config.toml
num_hidden_layers = 11
hidden_size = 256
num_attention_heads = 2
num_key_value_heads = 1
head_dim = 128
intermediate_size = 704
vocab_size = 2048
hidden_act = "swiglu"
norm = "rmsnorm"
norm_place = "pre"
norm_eps = 1e-05
positions = "rope"
rope_theta = 500000.0
rope_fraction = 1.0
qk_norm = false
attn_scale = 0.0884
bias = "none"
tie_word_embeddings = false
parallel_block = false
init = "uniform"
init_std_qkv = 0.0373
init_std_o = 0.0464
init_std_up = 0.0534
init_std_down = 0.0534
init_mimetic = 0.7
optimizer = "muon_variant"
learning_rate = 0.00915
lr_mult_o = 0.676
beta1 = 0.95
lr_head = 0.00789
max_grad_norm = 1.0
warmup_steps = 200
schedule = "wsd"
decay_fraction = 1.0
decay_shape = "linear"
final_lr_fraction = 0.0
batch_tokens = 32768
max_seq_len = 1024
doc_mask = true
train_tokens = 209600000
max_steps = 6397
dataset = "wikipedia_en"
MLP neurons of a small language model. Each row is named by its layer, matrix (gate and up: input weights) and neuron, and shows model dimensions 0-127. Each number is 500 + 40 x the weight over its row's rms, rounded and kept within 0 to 999. Numbers have three digits each. A neuron's up and down rows have the sign that makes its largest values positive.
A block is one neuron, or neurons of one layer that tend to fire together. Before each block is what it responds to, as a language model described it from the Wikipedia text at the highest values.

Description: Mid-word fragments, especially "ch". Word-internal fragments in the middle of a split word, mostly "ch" as in Ar-ch-itect, Ar-ch-ive, pur-ch-ase, and name pieces like Co-ch-ran.
L5.gate187:510515508494497505504476518486422592512486524471526478497523494571426456553467492459537484520530452562501478505460550530499568546542507503523529515505546449514522465514481529551508476512501436474506549597504491560395481517508520546523521462525488520485569509505567545510555556472415537545466538517572488473500495515446537593591519465571471479464489557470451494629469503465497428566518
L5.up187:500466531542479491495513517480540512468477442523539483482437505437490496492541452469469459508434530560520410513546488481538465532462515447476476439502554523437471411480439532478540459491543510515460530491460388500489446548446482569481427505468485508524525523538500513508476477394428500528562521475427498548518534487521466529484551545571576465563514473451459546569525508520455497480540
L5.gate331:547463498497521463440506477553434520481498480521524476513441561537466470534467545459521436478486478533450480477517505503490492488512493570434487526512501505499461468563530499556545557600480430522496560440556507535516469544460488593473526468542485491526472546469541468482469442572614504419554556471513456471436481438565503456501558555530460467513472456508497508521525522473459580568468
L5.up331:496491500544474558462453457526522479465492469505454511418515567468540461506519463587447517534459454524505487508521499503559481517557459594521508520501436490480504523464474511540476512591522499508414492503438520485463472517594476508546458519463523486541430517467562533473495535463485514530443518505557542452511522441526510514463430531467573415514513530502501514506447511491505569475484
L5.gate644:460414465460640497523582560535431500478424408483441548563543475522534465523518471497543514471488523452506526529446493468565516513461511543487442494500479452518431489425529435521561499557506499442474569545581501532462453507497510540448457508469578552459529459507470510469521430488457506509489532469513503482544457500499552450498496501512559504441524486469453496572546451517503480485420
L5.up644:467455426437632500582524564515409462473469459504561497500511446490485493446493484508547536499520494462507431560444486436522537580512549539417476460472524469510488510450481497524540482539511547407462520484509566493473465489499543493490536415479463493511466490471478594493488519535529494517491488540510557503481493520555439413492564529525532465485502568489495491490498511530488559495449
L5.gate671:495488469482491545493405513510538462458492547530481544508464507454539501491445501489525485488451539489462497530591552494443549457554553482529550559438454544580503486464467501446542484546510518478522550538467468451471481532455534518530473532511422426546583497511533473511549507471465495515455600499600546457503556524445494535525468408513598536491469424487457505530503506476515505478478
L5.up671:517508508515540525454513540452562556499511530486551492466514570487447531421482478531521574459462525445467493522489445586517483477451511512501475494533532503537529468522510572488488424497405496461409470484477491476477461468516494517512539525481519471459504490465505486435512547491504568499473506535485505459474461496494415535473510499462568404445508459495536485497475557505542501450523

Description: Word-completing suffix pieces. Final subword pieces that finish a split word, mostly nouns for people's roles or titles like found-er, Archiv-ist, prin-ce, lieuten-ant, plus other nouns such as Magaz-ine and im-age.
L5.gate268:483477413416458498437518495499497513440437453484476541506540491471531510546473558465516518509507515472481496461502528519479535513464451510521523397566464470493503522514492539541596551458537434526472560481560571482599519528516507562595482441493565509513465506533472510530522449471532511499472511525521513511505442455477476544537565447481543525493492522465519510463537529550514575538495
L5.up268:469472455485418508485551445480519479526504526506502482539473534445485467507516559452512485507519496496450503541507558468524593505469493501491501511472481530497519486508540550501437503583457466530506457457550583452580531538522554534475554541485551528473505523507481448427518464506524449447515530466470545435493498509472591487538464505461532503555429436484432558441510433532572572524437
L5.gate447:514463481467520471452472507528530451517498442524518504544497477488499556483456473473397477446535504524438501501522525484491536467470537576507484550513501520419521495483531430572423428405486472536497496492495513426473505480523489495483565488566389473465537404472498556468536529488492480449477537461504461527449518480568515458543543560530457495492551494509495516459508556496521595526534
L5.up447:490495451445515455504516509504494538563464478497528508470507476544548493441416491518426486495502488546530592543567516520531541548524508584491457616465429483436526456550580498439459510433436473489538447534416528498538505522514528507490521516561512502529476413494565547473491483511453492457495544517458480499430527495481457560518538519549487483435499549524455492501538512486484545517520
L5.gate535:471479508473496472511472538535492524557507468374519484516488562541534444469472561572526589511600478502486550550549416514508515482416542486508542533543516532518560516472481483483499560482582488560509584579431510485524508502444516548550512542509590482439553481497471473531490531518478441499522491507491458550470551544412524524564467569513478423478500562483525540563515550477551448508538
L5.up535:499564450473533476439582549476436480511488445490462512451466514511543482544548469472562544473512512505593483494544542539458488498506492605513388482477449543450462480475562525474484497557456441488464509421462533485549524480483497533579407501546563471517518521502523475599524451521443462528469521508497498509503475601443456450599519575499482465522488469469466463440487475527491502485513
L5.gate591:507447496484508465393534460521512442476516484473494523485457499495541501526468488381549476549487520449507528454481507524528501483512532491536554512510434510497541481455546557443478533483515546479592514514532526497511531460478442525487419549473577489497459470533475529508516425468540508527487463409436554509501470518454484443482575494526564482366441445452526482476553518476516503480528
L5.up591:441467477452474523528529542444471469490458516465521615479503427527529543481558470496497461476446519523511473508478508554524484440456500498542480492509494517547474535401447563534560508481482441567496527471502520507585572446482472550500464455483504399519506456453436525493558444503526418446469488391519469480531476521476514484514536489455528445470512503462487546450485564405533523541504

Description: Air subword and closing quotes. Mostly the piece air or Air, as a word or inside names and words (Air Medal, Airport, Alistair, dairy, chair), plus closing quotation marks and mid-name fragments.
L2.gate552:484429442491478526423472500459500526557468466538483494489504445600519500512505609471534475475495447541460456589578547523528534511456449534500519497540490519426422529479451540579509503491442480540510522536493490424504494464500487503522450481541494473473438486580509531458523486461517510523520431511450511550513479467426510494501491504505488402515473454505514515480519550526525566576531
L2.up552:539462414425524448487463452507485505524509547429371490561415514568520512532483457549453580504501522431477457481462547560455521502542553510485518404600531482499483502511485473533495536531476376563499530509504489580540514569497542469498481565470568454496478501510504517466542503485518536528504473545399524484488451502531419512476549477450513447535508463528512568571509477502531550538569

Description: Mid-name pieces and joiners. Word-internal pieces of proper names such as Val-le, Qu-ad, Ma-di-son, plus hyphens, en dashes and ampersands inside compounds like Marxist–Leninist, host-pathogen, Denver & Rio.
L5.gate136:483560517475471486516515484510581514560491497450492531529580572515575470499534457529490492499435512509486554530463493511500563478492598521569550512473471465506489487508460508506525455476472484569467537506480443524517523454546463526493501529479478539466498451414495425440473526470462458586475604534508502533528452471506477458531477495537508483520520435461485519584490498535475515528500
L5.up136:448550500529494441493510528567511489435458525566487564490488580508500589488479450498511467537531543515481431465490487512462502420562489474490515544514501492507496523532462481448520487507533442496453454459503513525497459477465505434539479444489534538475534490477511497492508518496551468471427573532489504523470509481529489505529484575469500452523501435529524493497577506597576450475466
L5.gate486:472611495571511467522584441463535455485482496539512465533511467538489504422551471543483457462442469584546522557483447519446473488506495548441434530453499477634510519579502412505504506477597441496460440444528491476463476547491463471443470505494485493521453543538505443523489531535503557506572531454507555511534588518613460545550533503438498506524542435526496542486504486472572520474499
L5.up486:573436459493467504542514570614547497497526464537539501496530505438506491523506500468505572480425461530525459519493499469457556501513581543518524458472434498590515504483481511556419512551502495488491484598510512512514437576506522555477559479559515436530530485523449488483521494481499489498505498449523538483488492510539519435431520525525491491473543467510459473545520486515401492515514
L5.gate594:497563495433449515496581524453490513497495461524500525484519541566479513501454511592560550548520498478484541534587485482435487459491565460495483461479434504562533522461533513542518483461590567491479452554555519496486500547508492556481574488513478454557401474498484488489467486603451538516533524454495532530536537463501482445448423540533446515538502510435427517502513534468441427468448
L5.up594:479481496442462524438483452507491497572516422490455501497529477545507471531407516509492462460480503516486491566506497587462430488460491500490470476561524495454564550490472488511570503466551553485497603493540520476401518577489469533474519546563507547588494518395473514581508463483468529516500421502479476479483501474502609525542523470550459517465477556429504450551526399468499496552493
L5.gate598:466499482515473497457463461505507483600450487496430507550540492529506499488496590470495516434465585484508554579535480545428454531490502462375610453503527480523459601533507476455521523437573456440526469570595446540542538478529436543460475509498591541582489471539536447556534484502531494551486555487532558486501515512560513488457469473481539484464509465460502534564509475448460502559529
L5.up598:462488432495505533437482508476524488529461456444540485506508501498496499520494463525490501579480423515543483528397465507459541468528486568534507370530500519528507494556534491473529532419471521529448568551464506484482490558545489481398490446483553460526456501441499505524522514483510487487507492454449451507467470547489532479524547529420490547390564507470467483585492547500547431501522

Description: Mid-word fragment continuations. Short subword pieces inside a word that is split oddly, like "ly" in newly, Olympics, only, "d" in Budapest, "n" in Nonpartisan.
L2.gate430:560517459518482608452481520486482504524467475505470566544486524515518468464527499447484501478627355474533458489494511533533460554514538511543510477505551455524503471545484515479517462501489482493448494506519476461494464522487552494455494391508436575499517511478529552533547466515494532459494432486582507547506568544425472542454486451494436534535518475487527562546485498567476473540530
L2.up430:453456502506509565446557495469529475491537493484495452558488502526391449494501526496459547508589523467501512470453463551492474497477499462546469482456519488440578445466507488545548476491533479461535423525514473455537566479470549487476566485476452475502582512418433534506453557522476507500541464495547472522485474506409507560484479531460495462409542525470474499506584501525549499610488

Description: Mid-word fragments and possessive apostrophe. The possessive apostrophe after a noun (Women's, Men's, club's) plus inner word pieces after a short start, e.g. Or-che-stra, laun-ch-ed, an-ni-versary.
L6.gate236:511556556523454456516472511488570518482414460499536554552500537481405546495474422517385495491462562510453483532504484520598456496530483474506468511481507474519483463469504459479544480526524486457482466518532507481542634494443468534501568369545499468565486445501433492527451534516521538502539592528473431524477519485577551485470453423478557499500461536538494460509536483452484540522512
L6.up236:567503497496499462444465519567428478493477504424472445521503415482506544452506476547459466475520454530477497492566549530501554449576436489462556514474499498484520443472487493590546456586490511530442469557510442501524458463515489505473460472581491464532497493487546455533466524510497458471495454532527527510501502539510506487536637520512484528465525430437456457436502467473463476487509
L6.gate426:521443545515490472467548561546433496559524524437509504466484497552477503490508462514474517521530501573512517480567475532448464536505470490510466470544520524521476560456445472437545600485489506542432497516491570504465436478503405559457522623535499444486527462516484386499540507538529541565480551616476494512498509522515476544369517525504476496499529538484499467530542500549538485540450
L6.up426:485525453538453589451470501543519433533531490497444452535511480501575554494388480521478547478454397478544557465541524503514538486483499526430495491523514516509571506453429459493511513447531569459500454442522530494493521508473560516540469448481469507543474485492520506519500513553475492403505569482511491573599498534515529517542491523521519504496443465535458400528529427473550525534548
L6.gate482:444504520516465528532466512498478548433457468546483524608503498508499510502499437457478441529513403472397480467490522539515474427484469498526541510482417490443528509466548483528465527499549498552489483534498528547486474561510502509532490518421477448540505458498540510486510442515403542512467395540409469494501456498500454421543444534460460541526526484470471494552520512516548508426442
L6.up482:428524503558511461508433468466516540473455514525502529417542564482508564444491509460458491582455435554509440446469482504542478480487494534477512534502442522546441484535496529494559458515563455506508569429489452491449413475437500467511503461473520460542461444472579526483536459402517497544502516464525496520519493532467455526487493484497462430480524495560446496500420514495409509484517
L6.gate622:495475487517385521468489441442452518475466495502492449524506531502451548442452534493499378480550488472523528537571476511495524459513487548496507474513555580488525439572466559527537515495490454563460458516494509411464472469544488579504506458480507515521452456557495458495417571450535477462471563406539528538512525486504490528463490515488518544444523499499519503423529535459455462511453
L6.up622:459501507528472473499457529517539540527535504528517473428515479533547530476484440463458529542490468456562579498538501552476461468513523493481473482525486468478535480437518412435501492557505536525501538633461511486457534499502453413518493502396518489421507472468539499463498494442478526513476502597509513470521474531494448472506501440479480433522457495517427566516548577463482537516468

Description: Mid-word fragments. Inner word-piece tokens of common words split unusually, often capitalized in names or headings, as in Sy-st-em, St-ud-ent, y-el-low.
L6.gate73:446539567506538546451486507523547563455456563534538519559551493502436469560532508524519481491426577431493504434518525624549565486477578483488510451525444499466487522587424457502523504514535482525487511516461596528435512461508494511505490485512468505511505472497571471505443544478571506530438511577550493451491574490468523442450535483548484493497540448500474459476545487481499488565552
L6.up73:501529540537467456515504525450525462510447496532462655553424475463523477556511491416489468508520573495519467501483476623541532498496525482493470548486462521431425567486457459539509465426573487487557524542511547489472473465507452472553513496506478557500500499568504485527440503508545488570444537465504448539542522509592516438475435524499464503405474522490439437478560457507515503507558
L6.gate174:515447539463541488561528471531558463545516480578488533538529509539511499546542451491547510481463526529494488436537523489515447549542460462504539531468485554490504587458473541583532496440457503456451487481525580571520477529483524505497515450469596550503500430531513460514512484612527448579484516473525551484506496555498561550523427532545447526498462478556539463389518521480474531451507
L6.up174:420477525489514522518466497490488516540479453514464543620412478465488535510488538476512555519409479457545473476529547520526515562455474524480510462444569493493530567490535505488450541521397560497408494471517537460519560538468510433458508480506498440490564493495521510556545591597557461486441538499457356542414512548510464435446464507505446507453459500499518484463535457506489482468528
L6.gate362:513567520559553476476574522407527497535543534507442512500542540510496422488444518525460561456426539516500517421552589526567476515436535528536485542501444471511510509566458509543426473487500525474454492516518494489494472519450495550489512460539498481511577447467479537490556495550571442451474507422489629572460401479525514479450491479549480485527521500485461459424567466552443475499534
L6.up362:583442581515535550511463555489505509449519504573500505606511429528583479461445510493482542515498480493554481463440483488551493462509495459521514565591504537459541461457519499515433483568566516422432420511452488503510557547549558486588471491450432460503493457502443450547497463418549510484530491452502536534502492455476526532494489473504482439556512524509535574435553596467518499398535
L6.gate637:459550482481455440515510469496531480497514448542454495459581582523514471510510440454440531543457490491509473529465505470497627434511509509559526488537488530460462515458484484543567463492445492460510455476491446512450488457521479473536533525457479520494506461417492507481498398533514564488499517502539418475479490453436519522489487436457503505471470496451519531472457447508497495451514
L6.up637:512539533536514476544513540458560534416521453465472482499529543476509548509505516475525531500490505501474558595521472491593518539452504490560488529526458497445449578433570461503440473458510513480509594553517515476532534511536531512544460556433528508503555526442536465500550477633507507490522453508555446494508569475554480421587502467535434457487558537493563502562533544510494446458513

Description: Name-joining hyphens. Hyphens and connectors inside multi-part proper names, especially Arabic al- names and double-barrelled surnames, e.g. al-Sharia, Alexander-Walker, David-Weill.
L6.gate53:456493519541460507407510478481529494562459464526549480477523483545425498510523549518440450545501590429528536540479461514493465502516552579454493488468457479471502473466554472480450542521428579485553495485452517455499498538505507437417490499506517488573470487437478501457540512478511492498440460470535503458512530492475460461520478581427496516491553555465535512513472503458436443474455
L6.up53:486519505455487451551484483524470421522532515463466550497428513529475478511529488505503492422519490492482513566566508460554473515499507530432563508470418463485537493488482490461496585426507459530587570458493479459520498518487494517437452492511562542485526450395493497486471497459532429389442520473507447489519524471516494461499485497508480613622438581495492475490454522488412494515458
L6.gate99:518526516546483537487618506493483453484495449510500475458453462513505518548512442560528462504485539548468517506458472507570528480500456479499512550415454451468446544490448482429449486430447451482508502469488521474530493580512533506466468539431534476471505489509490491529468511584493459476473587495642427496513480431564515459460497515506422458375487551587507562588507455490560527474497
L6.up99:473525508586449459451561531495555488531590456520511531551519502503462550548477506504490490542496462519537495537525484467494500531635451568508540555544505510475465487604485449523466445461514493518493559502450432491472441515562457472504523590517522542486528547506522415437476544492451500540508577478472517476527494515547552493505502570480468500572533481466563438505462496567517461577425
L6.gate590:508504500512522401487530509510542411575506488537521451445544538544499493528547506486475497448493593508510522509530474507478523603510508483417471489493453423467520573521535539480457487466524495459492444494615492467558433576487567507519455537467458596514466476494520468555506554541507476562462490474439458515461497458576505487482430489471521394557485486504456496471480493553484456492490
L6.up590:518499424466503478476524481478496512506501512566501463402482543488569547564457454557429563473496500503556483497594483563528497531500489517513523487433494431467520543492504549476521468512496525466551540459492526536505519534458480585510472482448535548462470453529564435437496482521455503506476513446452457605454526497530506431539521491493483465533468373513448453438548504500441517517515
L6.gate684:465535515454481528464485579463483556514486525443584516453542554469529587513523522564499490445559532519546520499465554476456500587583512503571512515459395513544460550408537386466471450496477517523562452525469504487562539516525491472539597526479524586475514514526512401511439491540483532492476542525540576514450530509535513508552523496512541518440518522492521492434503499503493493509513
L6.up684:498579490518481566545446454513548471417394591453536550476548534434494562499472508487442384530509542447481540556483447471529538497455461477477496484468451516468479489562496565562512528505530438508474542488508418508435519492484542506592498495477515563504525460414474505477492536532582450549489565448535547578540500499515537488499454478554616537515475540467513499498515503515557538504488

Description: Unfinished word stems. Word pieces that need a continuation, especially start before -ed/-ing, plus mid-word chunks like ch (psy-ch-ology, laun-ch-ed), hen (Yevhen), ers (univ-ers-ity).
L2.gate390:500508483461466464480530534522551542471479553592508503500509493401486535508427446429538556477452468494513520459477496555441539557482502434554531519515559475514503458568417474498554584604538534514512489512604571492502491525468430504484536495489442460470564499503568529514504438488504558484512471456482512503457464457554536562464472464481492484559480510454529502484561455535504475487515
L2.up390:535539542476513477539496455484538497443605538565479468568510470399503524473463429482517520519454454518527497495522488547494592482473576502468544526446522514512451401552480524495527526502538533483451505501534548512508433495482482530458491426452419475521499492537509517568479489484495516480477483503494590504493528487487456480466452490480447514498433570564465539514563508524540498483497

Description: Critic / evaluation words. Mainly the stem "critic" in critic, critics, criticized, critical, in reviews and reactions; also weaker hits on evaluative or reporting stems like review, said, claim, support.
L2.gate459:492447496575527527543578573500496503461552481504546471527439531542570486550484480454518455559579473499488528479469541382534461468470514510470467514522417526421509436499558400489490490470578495500480510524587546522559523433514527507540550490505512500515535486546497582521523445507491537442520449521453505494547522529450534560441511567491499456508442486500459478551501472502450464460485
L2.up459:470436528543530516512551591469463516503513487443529519542432535594589491548451497444536494569532451447529491474498510449517491451496506543497526488509434477441553444469566483524489519459597475489482503476567503486500513452469565475590479538433510520535470499515544551512525438499512501440516471446495498506498526582441513487478502499501505463525421506569574468536509459560473512421524

Description: Closing quotation marks. Closing double quote marks ending a quoted phrase, mostly right after a sentence-final period; weaker on mid-word pieces (ob-vi-ous, ter-ri-tory) and on "such".
L6.gate200:493528572508479490528493490506572440463497444496500511537432533483572537454556561498506475589524440522481535512507537448516471466452601454415519479439545564507525520487513535472466512467457478485481539511455448561504528444440395548541492509462540506608591550452519566480546397523487496544486455520456502500529466512469508498465492544576549503506521519539514528480451525518458427527490
L6.up200:503503508485465532483563529521524559434531561490518462531518491509501543539552527456521448441542499504525495554527462498556434392497554504517534441507512537549463508565423487494472564474460463539510529476424524534483493439526471495437537569515552444531491506514444468532507562452633459500463460509477502477559475567551474486539508529522537460460565440484590489510504482525478539527459
L6.gate457:531561423508487454505478454542523493487505472459419480512520437512544455492468459545533588463445474495453507487456395515598492562450515544494475538499506557513478546515564446509469513481534494501494512572483449467463464534464525455490539549465544496486525483500529551560473467571538454481438470543485510505538478537468441489483536548572521423497478524528513509546486485509423499506530
L6.up457:524524508517527506536454478450537493495442478478473491507467500572544557498527480483523438415564437463486480509453608470593530529434496468485545525487545542488487554455479531479508530466502469530445487509474462468496512540555554463575544476538485520474504545477464512476573435489518483467515543527485465448471461484470509566527470474442521502483520509442483553492585515455584476547474
L6.gate535:488509563501472569519545499540469527539508506510493480463511400555487432494464518496543471489484509486423572505567491480540454394494486527459565465461419527505492536489460468537576599467459516521447502480486475458500501511544512484508498505454510412419420514487488487433464481423491481465523579522538527474538462519581486511487555511549535493514442456491531471593531501454478522453546
L6.up535:477499511467507520502594423536536500471562496469486495530485510508475490640533529534475505483503496521455511534518477517524479494495496477552518487487556499460487470457461559530556479506437452516567500582482505460452435480468416474502467516497414505485476465553498609453489458469476534482430527483484515549472532493511488516479545487542438493473511441456522575515534487498500481463556
L6.gate536:443490444514519507534517484523457455477486456506505580501463552492544585549547504458483423552453492480464559457529487558565489480466466488562528520531510521488477449435441507551507465506521488526481485495482557534485494450462494500545526514508449497522538541482499519462541395541487435519542448497414489474559540544454505509538415478429469528559515443505473530510481514506495519481559
L6.up536:546452464529526467443483535504452559444471490474565496416510467564438494512498471512457536475527542470483548419512490555475442518487503511558467509517537519550541563507434432478516515492490465531566417470509478551438410473434501537463534485511466530513527466513544463484554495357487524480584491539470485520495502525509484486434539518441505477481488516524531470460573485503545550465496

Description: Person-noun suffix endings. Final word pieces that complete nouns for a person's role or occupation, such as football-er, manage-r, design-er, administra-tor, cous-in.
L6.gate100:471438505600486432432541417464480448537417465504493496514527489520569504521484465422466508533510510487464516413614488524453541493531474448500461448487516590497523452498515561493533440515442510468406543470536556540455512482455506510514524500480478498444480571470464475508430526517482499472521437550517528553414522441531545485522458456538515444445461470470560471500450518486484465512551
L6.up100:434496508491547417499463501544522494437460513491521476516542501518446454506515486523443550482523497490467490515599492470531568519491600451559426504562559575519468483451473525511509363477483531473442492513561528535579474487508496474466521436488533435472483512387542532457472447580495489482548513555501484524527540533548564521513544438518440476446476464494441554509509439513512492471488
L6.gate133:439452501513515486405559488512392477479491492476555470545560396520538457486494474454495480503597462489429503456518561491480533506529549470485474479506480571493477498430537462504482496495475459484485548510449526544532473523511542475535479554592562469455435550537505501490470505492535525429578508537606514513457537555454448486449470484573443452404488520454463471458460457481491521543496
L6.up133:452472509520484486391467503547465506519496491484520532509545491530519518450444484508471485625498423484498494466527460566519501460535478470497451461522561501517510511440505537571506448437494517530491483505476514599574483527509496565572474451472530475421469504467470496529494477515528476416507435501618476478503476491493609524468423469574496508491450371526534523502473526501461496596548
L6.gate323:520491490486466456568573499540484509471512511466584529481501503451523546468523530514484456501535465475441581432450478492556522454490525512450516461470519486503448462478631540470524495434543532498456477475570491523514571544460484451460550485476443526509519505453477559530488550420512447467473572502482569485489513523486519535477474449482502436440505550492423554470432471475450459505540
L6.up323:468488470466510503491506533536532505472573495519539492515489446523525508544524518465474524545501434547452560497433520539544539537592546488500428496408482508490528561494443474554536468552533577455524497504590499497466442510493502370412483441491457450486520488481541451437529490537558441492458521516476605525428497487519508495522505459541511472487525486517433551531450514517497471520466
L6.gate345:486454489484562440432485533489431482469546497564475444493501510499592487510521504454570505490525520479457533453575477467474440522493511441504459500507529446468499552432435523492523470497485523434457476505508500524513453511391492422507468488467513588512514569465563497480533420490495477497509506554538480464496472512506518517484462466508505418557493490489504547489500462523464416499532
L6.up345:508487466534493487500590556498434512500462483517519478506452493517481533483460459500522418436573452449496452468475485473443519535463481502406454480460523504505535421417518569615529513511476438466424454491482496506524500438443508443518536478479453510474469506446545522507504492469511478504520472490458523495429501581443539515519434529496449426530502510577477480456520433546520462517566

Description: Mid-word subword continuations. Middle or final word-piece fragments that complete a word split into pieces, such as "ta" in data, "us" in industry, "ment" in apartments.
L5.gate14:527502508524480455517491481399465500456461511470464541480527500542542521489491458501495496497442486550460447521469474495524547467521476448456542422456517516466457508495478433450477490492520454475501578497440506522523465492473445519465580515501461536463527530463472508487445464592421479503487458473419524481580472508565522504479448517530534530453585556470502522586517481509423508487529
L5.up14:503493556529474419553482459453495513486525417505461462545468449531489494466518496495503540476562524499485512519473456460489560541513504533436498478490457530444462493494513506499469483498560450416517494473463488411555511506502489530444531454475459495553563498489455552516498482495477526453528502439496436549498503485551508496513446511496515484548528504444494516526519447515500569442508
L5.gate53:551561526537499526557515467573471442423498476490469519415496478527494418538530478563413472461514552520493474489489474546550516475535570553529513452520478512439525538499466466513481407418523467383559506449495463523458522528563592548526534486512498419492487497526493478474513508506523592533557488516490492531515474483513606517485563429487506471510536493499619489438453497456492499555483
L5.up53:536494494466483478526497565624469553448592562483527484437515454455494485456446506502464509509522438503496447487427537508590409541492502533509511462575490524464567528473452428513505497516528500479612578426507524505518566542502523492442463519511454522520479550468480443380562562489518537562477547448410479475516486528490497538555524527427496466457467463490501462456497507494538458469550
L5.gate256:469561465511495536461490459545502458573456473517545489497460483491460486469513434506468501531419507443505476508455461490495518517427547554531409460486498534533523460514514511482458568528520500536478516582442454553520552493519544549531459544471486456512456574468456510437498447447386474495500463515529485474460470559536557510466444488574429482425488539426506498574474534500491572508453
L5.up256:498500483514472464541494455502563506573510521451499542518584586470460437462585491491483453480472480435503495514550486490531512532528499541531510503536475488477489482463507493510539389482538450580544508491513514531540576565510481489510480473510500550546506490472502463498522552527510416508521497458522483459457510523475535464531501470592533490499502508465535528528464503518502496466418
L5.gate522:554456558560436472513486565488550468537523452484540466432614551501484516441498536504444434476470522516535502517606502408457501546536483520536454419559520463498492515467481452512498534398461458470494453518481478446507470503498532493449530538495506472534493562538450443513507459518524565584462500471377459511503480512544482526530525538548473515495508502488579534514448503496537528533465
L5.up522:492435533537485536505529572526589512508463515520409538490595468529501464504474531500529473495473510483477459491593478514504525468487568518524462375516458554518483483510551451532484526502554458495455471559479542501473512493446497499503514477493495473574482561506507582573494491584407561531541459468457545518516527424530535501558499451508494508533475563474493542472457512524551565494482

Description: Mid-word "id" fragment. Word-piece "id" inside a word, after an opening fragment, as in Hidalgo, Yiddish, paid, Almeida; weaker for other mid-word pieces like ri, ed, el.
L5.gate265:496472548439585512528454486449561442580560499533597491532519512476468443482512474507545557564543479458535470481515530512456516475555472465546536465492524478478512456515544402511503473521533509522531558542454535505501465503491455463498549417425495545510518537448503530468505496491452487531472479498562518494459505481447461491480502449520555479483478439496522501459534490496539579615496
L5.up265:509476438530444518504514527470509506484501510533455519455496502449462524480465498441462518458504491552449496576549507530464460450466530497504496544443486627468560490543435457474572432570505501487458443534613544512520452446527470463478541435523528529555554476534550504532485471504559454475571460508487486480483493499515513514452481485540525443632561540494496436517419491479518449501535
L5.gate318:510498461512505532540503535462543512519527425526531495481558504501552467553486572438521525481446456413401561516499490451504464505507511577563498432536446525523467422510476471476458497479582540459510526493485426440468479480476409478431525535489557493461461485528519503535533519554588402550502437508522478470425421511524514479493446454469522489435437452473545512399502491499530473469551
L5.up318:535455397466507508507487505562559521489528426514519499512488409421530495471431543505502479588510499540498563464450493504476504478557536550513482498429552507565475409475535435520518544563533532541520530459416644565461517513527567503441542409465535450490488449560507533494514481503569470459458460483530563507464465524525503531483497573498532430464486460457582537456483529521502501546524
L5.gate497:548527537490590465462500451468493456529510503445535544505420585505475544450438523491510400453476446479506487562478513477545587476537497509528474469459485506447483486463525425573467454483584453439519528576455501467472508553545516536459503490484492503508495482517496467566519512560586529432488489532536510514489575566489481483467449523510487437500491515491470475530492535513504536550500
L5.up497:486442518519538527478481449471523493517506461535460517565530533495547451525511495467454559485506577412500563561458479490488479574494501506536447486535464480520493526454576496502452487466488494466561529582468569456510501570467484552432520464508464598551558518469537571496476510533459482537427518469473501454461486479461474449484483487434449458578523525476492474476559529489499474470527
L5.gate652:503511535478573425534522545530498439468464496575588515450535463485481607468541536484429458532532469530495391496463452520492481512532492522482549493552506528487524471510486473483508515484503464539417491451474442513525474499432484495494473457550539455456525563552482546422503525528485491496541499514461506527537497577397502460502482508575523474525475477499515600483466526538557513516538
L5.up652:580523495491460444480506482514574516422541462529473505526515494480530569534582516524446453425553474543497488525478496534555439528494494543516467488411546559535514410493505441513513465463567422388496478513534539456562477498490527498511429517512475486519513469530504591525545501513498527524550545505464480526485480444440512467434509481492486480583559521479539525480436409523584506489562

Description: Mid-word "le" fragments. Short subword pieces, mostly "le", right after a word-initial letter in split-up names and words (F-le-tcher, G-le-navon, E-le-ction), often in table rows.
L2.gate663:557514467525574443540465446440516569503402498515437523554493583485528496548580498505470528516482491493487460519506529524497449495516493505500442510560522488469609499489530499476543549497548481534464480526527477523511508546427494485510471515501421529412520443489464554624523539515544520531466526460487458532460521432496459526450541508512507458581499464484535512551512440463499521477471
L2.up663:538490515417479386541506445494542540512378444468553539517477503480504473498534482490470519540456530536501544513475500523509474452499447533485480478415535503450553446592448563453597545543540470524501422596519546496403486508491561539499467523497433497449510473441497495545533557524562515538499568463484477458490539473552569452455533559498486431561514464452441520465469461502481521435468